From a checkpoint of a small transformer trained on Wikipedia.
Size: 7 heads of 64, vocabulary 8192, 34.2M parameters.
Training: a variant of Muon for these matrices, 333M tokens, 5091 steps.
MLP neurons of a small language model. Each row is named by its layer, matrix (gate and up: input weights; down: output weights) and neuron, and shows model dimensions 288-415. Each number is 500 + 25 x the weight over its row's rms, rounded and kept within 0 to 999. Numbers have three digits each. A neuron's up and down rows have the sign that makes its largest values positive.
Before each neuron's rows, "fires after" lists the tokens most often just before its 100 highest values on Wikipedia text that the model never trained on; "fires before" lists the tokens most often just after its 100 highest values on Wikipedia text that the model never trained on.

fires after: " | ", " |  | ", " | – | –", " | .", " | — | —", "0"
fires before: " | ", "\n", " |", " | – | –", "PG"
L4.gate762:497502553514515499527477503498463541493502487482481494534501530499507489520520525500506454490482490482486492521519458476548527561525470531530492476530499473487497499480485474524479453540496501511515473479504514542513547487528504473504511530502494501481472522509506524496477475511506503487493464480484484529503471524574479475489492467548486496520482494499502519508453482483474493569452
L4.up762:479519479526477508555508507530476515503535523505502490516531482516510514528545530493516455475532493458514505497495484518493511519481509511539514450542450501448500537518480477493487505485507511509500453516484480507488535517572475504509460514466509484497477487511511523505466472499545527521480489501498444493472434528491531531461520496485513484522532539497476526490492483490525485525505
L4.down762:484507477508495460530486518507506496469513539502493512462552520524517505495533506580521474496442516510468494492532501487516521484485523513492519468497525468476512518509513540538514546500524535535499441516462516522512548514482456516505507501516503506519521522488509467516469478520501503506492530471500494503476492524494512520488493484518555503488501511506506502492481447491540521504514

fires after: " |", " |  |", ".", ")"
fires before: "| ", "-", "|", "- "
L4.gate944:524482531512568489470455474503509461547462476502480529516454535553494517485469511495523513533524481481531498494449488480512501504479495516462539562539521494492471555488477478485488494505511512511506522489491518522479488462463527473466490494448460520514528498516518467502539497469516508473528485483490542500519418497481512447503509469471538536480504508497506514465541493474488470496510
L4.up944:492485487512496501513498500549511472525496513523505519493492497485550504494532504502473483485523530488528538502486533480497487483513545508507555495523514536452510520501496454520461511464486475474518498477539531541492501515523461494507491527472555491550499480502483519498506505513533469492484504562494494463524498534498493451499491519483510535529505494533521517516492490515472529481527
L4.down944:531501494518503508480462458475469487541501579541501447527485497511527488508474585510469514452540511533528485468482489500489522508474535500529489527525555496446513529480531458529488523504481456502494508508493459520483569497468461477505480519473516510537523503503487509485535543450475508505505529502462473494481482497509486538494496478479467533493499502511519512543515511471545529488530

fires after: " |", " |  |", ") |", ")", "."
fires before: "| ", "-", "|", "- "
L2.gate864:538525508538486523469502467511497496523517496512517501532451507461493500480492502459492478523530483493451414545451504501484517551491468512526567475508484508471506462485509496497450516503537506490493524460451493511510527503517460464560485504473474489521501500525519463533532469514528492503495487506503470509437489539502526508501461490493497509517441491499499439504486489527494531501532
L2.up864:538541480456474530468474479507489468548490503533501523486508496485537519497509520511511532523522468516500457502522489485493536507470477515510496528470520504484480503528485504490512461498487481487513534524470490496485508527494511472494506500455476465495463542480466506516484499519533465481480550506451500513500492506487522484504481484488539533504512465549489488497503479503497473447483
L2.down864:524520441533480568470497506542498500521501502540485526491530518494534533483447525498497474542547506496519461484512508527482551536506541498520474476539521509543527515473502516531525501440528476458491488496462482517534546536511477510568470493489522464491469529505494491515475487491517446506434501509503506517500510505494482499509472478490508478480471498491502484559471487510556513511496

fires after: "1", "2"
fires before: ".", "–", ").", ")", "s.", ") is an"
L5.gate519:491520451543495464528483517551473485506490509504548514503472492495508479462507495448486483485494509466495564524507513453495497514499499511520507479488503484466496480484526509488485486537470465485506472477537460478457479528518520495476486548527517536508529528533489497528461499545486480533486511536529510536504451494522535493488488492500506531498502481524517514482489501501520495484504
L5.up519:500507496526484474504494456514475482486527529472498462495502509510488511470518517511504533503491515503483468482522523495476445499517506508466492483485491523490528499486537465525500513527484474479511473513465535463510512471491447509495513501552500482478514498523544497535491522501516459561519516508483528544505458466515601508502471471533503475519498513489478510483481484540527460520484
L5.down519:506525518558484533503523477546531482537480508513493522527527515489514471481501501481486513521491465520561522508545503472542514539516500510497502548490535513514505494500498472508501529497541530477493479468520449504465509529560508503472513456520510484471458523481497484451473504495526515498465552496503498500478488491531471515514452515489482514489495542471494458532438464551552498535501

fires after: " | ", "–"
fires before: " | ", " |"
L6.gate268:545484491527490497497486496533499545529506484491452550532533488512539516499486513557496522498489540490553470517469540482473521504521489548462488504507472499547545486520500476558495478452474484505491468448481523486517494513531486480507489520541478519496493481499483484534479436489451521520476487512507497477484513496493502488472509544467498508480488461481481486478463512546482515452546
L6.up268:466498507468478541506546510533516501523496503501450518459475546514486501495542536466483471516478481505491498455510490517486500531502497458511543543486505507470459513464475502502523482529501463527498526519505484502542520517530537474477493470503498448467487534507486486502533497498528505515463477511529519507511508472510455498487507485490481522499488513527460537492517481496480480514496
L6.down268:468497532504491493490500493459468477536502541476478472549544471486453503506517521536494493462489487454525501490509502535525503512547502469536535537523528473525466471464498463491504494487507485458496527478544543465492499462491497535501504463501467511493533478469470474496465537495491540509492541486497501460458464533532496484468484505501468501521499497470463503531492482509501486494486

fires after: " in", "In", " In", " | "
fires before: "2", "1", " | "
L5.gate989:522493526526499524477501451513474516491494523539485506479503541510493496506529539448527490508501546495496498500509514521522536492511476521550527504523513473512483516479519456545546554465491482472497469502488508461502464497506539494476462526471460512489468532497502514499510517472470475494484487510517551492482440500469485483507480489464416469489499519535494511496529476482457525508493
L5.up989:508474551506477505483514518459502550510473477450500533522544520497531521506488507488522523509507473485478476497471540538489491480483516512501494484502467479511471491479473486502497507518482494517539474508513536493479484495506506501452492460484511503512514526467507470466465516489480488496488482558506525466506481507498522493516474511499542477481513470516467524498501509485516456481509
L5.down989:506493542482438509497480512457496507513484475510473575477529533480449507461531497528526499519506522491466529502510539440543523524434502494496525531544508496532514508513517506524477539470516457539503445538501517502506485470548530490477465515477530504549529499465527481477505499503488523533473470509484485495468483492450507508504512509489484506516512481488485441474520526549529516527522

fires after: "2", "1"
fires before: "–", ")", "\n", " |", "\n\n"
L4.gate205:439501506515499486475475495474468502483439525472472565491504480472504509480497456474496511495506506456512496466497520497513497511464540520518492482492480466523562519446538476478520482499466511497524454488460465487531503483492515557540554464540500504522499497491577489505521492491513465483493521501498517539475489483513513523506543551508470517517473517488544499514522508457536507454495
L4.up205:487495466471509551524456498486496499538504468467471480523486525483490537511510509453513471499485553537480508521497477512488472503493501523493461512492486485568461484506497538514507516473549528527527521507508450477511489508472519521456499488491517525513490496508487452486512533549463497480519433519471481485522501481518466499497541504502496486500483511525466543474458506533520481451541
L4.down205:485494475473481530562473516510467486501551543469492480487522456536526490524506537488487510487488502472539509471473490543481503515494480495475469481456507529483521466541488515502526486499474442495486473486468421510498511563482481515465499386513478492557493502466504515501521477528491441502514504439485465541445514488495521513513506459533538471520507508497494479486494496513567510516529

fires after: " |", " |  |", ".", ") |", ")"
fires before: "| ", "-", "|", "- "
L4.gate513:531517530572530493496521499513541522511521475478528459511538538496589501497477548482494553498524488529493506477488502541503524502502486499536516501530474516470515460486496512463466497483531482502446523500445538495497518548513473483518482527474511461485502515500496474518445478521487501439472557488480521498493496521485506498512524487474515507471514466488451448511524485546519511473497
L4.up513:544505524572501516472515455510522481516536454492501499492486512520546533499471510494501538508549485530459457505469496514507524555520458492551515518526493486478526479522511486493511510467508482514467517516476525530547560507521458484510510458476516444482531542496491474519469497495484490469499505504460493511489494529517488509531494504457516484438483505481468437506493470484486504501518
L4.down513:505513516523502518479479482506521502528507469538509534481496532493527530484458508487502517520550498526479474514450517484485546525515497484539510499531512488520532515468509453483506498483513487496500510467474493499499573517531446475548496481483547498513513503497501501509488457504509493496524505531489508586507504497493501485520501490438495503483461489535498458505484488527491470501527

fires after: "2", "1"
fires before: "–", " |", " | ", ")", "."
L2.gate266:472512490486461516503467521477463513504513514514488473515475497507506477495486544451534520455505492470497509512489463530466534517489508498524490495540470488513481535480487465485485504493536530497478497488505477489475492480494498477504544553521487528523508546499477456523494499484504501530511509520468510512458510496504530462531532485465444511515465546508468525501460507514514484480459
L2.up266:510521532466546528513499539533501501499524518524468521519478512493500545495525449482472487465522497502492524500510479518487511499514519513480546483494494498541455513518511457446516481509551484487544500473471502585530494522487491501499495526529527499521532513476448496475474466559549530502522509482467499496459458502516500495489520498504445506494523526520490493485454517485480516491496
L2.down266:460518469513478503505528529504505472483507477516519541525536535483504443513494521508475483518479519448525484493554508502532456485509491534503468477515526480502478523511485436485498504506449508506510525452484495540511568463520468475479500490500520487491532522495503493433496492525444478497502479516467536501487483488547516516489518524511510504493520478532478541493516535472500513445481

fires after: " |", " |  |", ") |", ".", ")"
fires before: "| ", "-", "|", "- "
L4.gate52:504538548503506494531495494473524467498501510505518481486468506518516533506520496500460510486492478517464492470513490443477490543475452523528507502467473493486506499449468485450492460494507484441440490471477485526489494522527488485530491462514463536488542507497488444487510478506520496497502482496537541491455526513486471485521480510530459516510506484464480512488466508510510519506488
L4.up52:519510489445500503517499489485495528516508509514520510503515510542521462508564485517486490466525517467485490491499507521467489501457471481528498516477533501550456462478525501463504487449539466487479487523465516469480522516549484450504484498501496520487492504489524472481495451509498512508471503484470504545455500508529517441515481471525525476476514483482452514450513468535477468512525
L4.down52:527502489478511484517517505481504460527476485459532526502524514511497524499495511483481522473496503491470515534497469487476483447497523522545510514498466510505505506524541446489521499455494496481478514461513490498477542537499491509479527522517502478519483523496500515536536492496515505478494562504509494573493486473539532505480485465487503518525500512510476525478548428475549474480462

fires after: " | ", ") | ", " (", " ", " |  | ", "–"
fires before: " | +", ".", " | ", ") | ", " ("
L2.gate694:499480479529503487487493468490473526513501479508497484488519534483512457522494512532491484490491502511510467490485526507509558514483510474535503498473500499497528521499486483479495524489497533487508477528485537490526532474514514511467516491515481486469497477481509501546518488509549500524542550460530468498484504505503520497509467520516482498472547485501479517469484513533469456555519
L2.up694:519517514514475501516517446520508480499511462477474532478494495485531479470475490535517480526491525450483492530445521542484491489489495504500522473474468498471493527464514519544492493514491504494521559504482485505533476500514495511525433473476518490488488487473522491489529513535508481527491495504521546489486512527521448516484453493531496517509509505503508516506505560497508484520511
L2.down694:519501447496487490476445496487501512509492491543513560492476494472483519446478499490476475494522506505503475516449508506506533415518510499546519487493474523465483520487504486524503477523487502481482527485521499444506498501487505476485492493459522478481474478464501500482478516475497507506510504508487523511509509490508448541496461461491496463511493500517466481490518531466457507514514

fires after: "\n\n", "\n", " |", "|", "ame", "| P"
fires before: " |", " |  | C", " | Title", " | Team", " | V"
L5.gate20:506479467458496510514518516491504494507563457535502510478510549495524518472492481530549502479497505485496484536456499502533456442510512501473519515471527537519548485507553483491513505508508512505481546529500496504504497533516465501475448483472533497503524517517507532447489474533508510501543492484470496509516492453513511465478518505496519443483538492507555520551479463455488515484505
L5.up20:504474535495492504484517489477477471536506508496480493482469539505501542492518488472459454481513509567529479550530456482465499515479527541487558471489509523498483510479530511531511490527532529462468501463519488473508486516503467493501490511489512498527520518479533514477498487505514478500482468489524508544541450472493449505506513472467485477492485477494465489485505510472479501539502
L5.down20:507528500535510513482515463485521514510521431488504541494451531445474513510496481473484507467459520527492531539509484543478488494509502481495517519508501502502555449474498495491478533493491569500489517454508507489485497469523499472459489503494504525453526477495531514498505513549486422488460510500494521522559442453515491518490466497505495498503528487529470517486530523522473524471468

fires after: ") | ", " | −", "| ", " (", ".", "1"
fires before: ".", " (", " | ", "2"
L6.gate1142:498480475487527497484536489535474499535525494510476499462505505471495494472448496494512507491504458488512489505539531565519515532500505506570524470470469538468536532491525477522500516539486525483477535539461492469519464506508491479470521499483456480511453550487503464488500487541487471512456491541511471448485415532486502520513461490525510484467496439526524578516509493500525514485496
L6.up1142:538503510460546438465501520489502503523489448524515489489509465532470463466501486480490520498510532499496501527501492490509525499547490514527516475518501496524508463480517478520507497507506471497506486510467534493486461492526504518481526505528468507455475515546501529523481492532526524496511493519497557497511461506485545501483496530525490560517549496481512505508457498447467464485484
L6.down1142:489516521502531474527495484482485474482477479519437492494507524535510488486507539509471488457460501492538494483488508555458501468534478492476501542503475525530513517490519490525538521502514490444482528528489479530437473484526490493509516504547465483482544498531498518506489501505506532497533493517549512517506539534500445461537522562498521531508519485504482545480512505484488448504496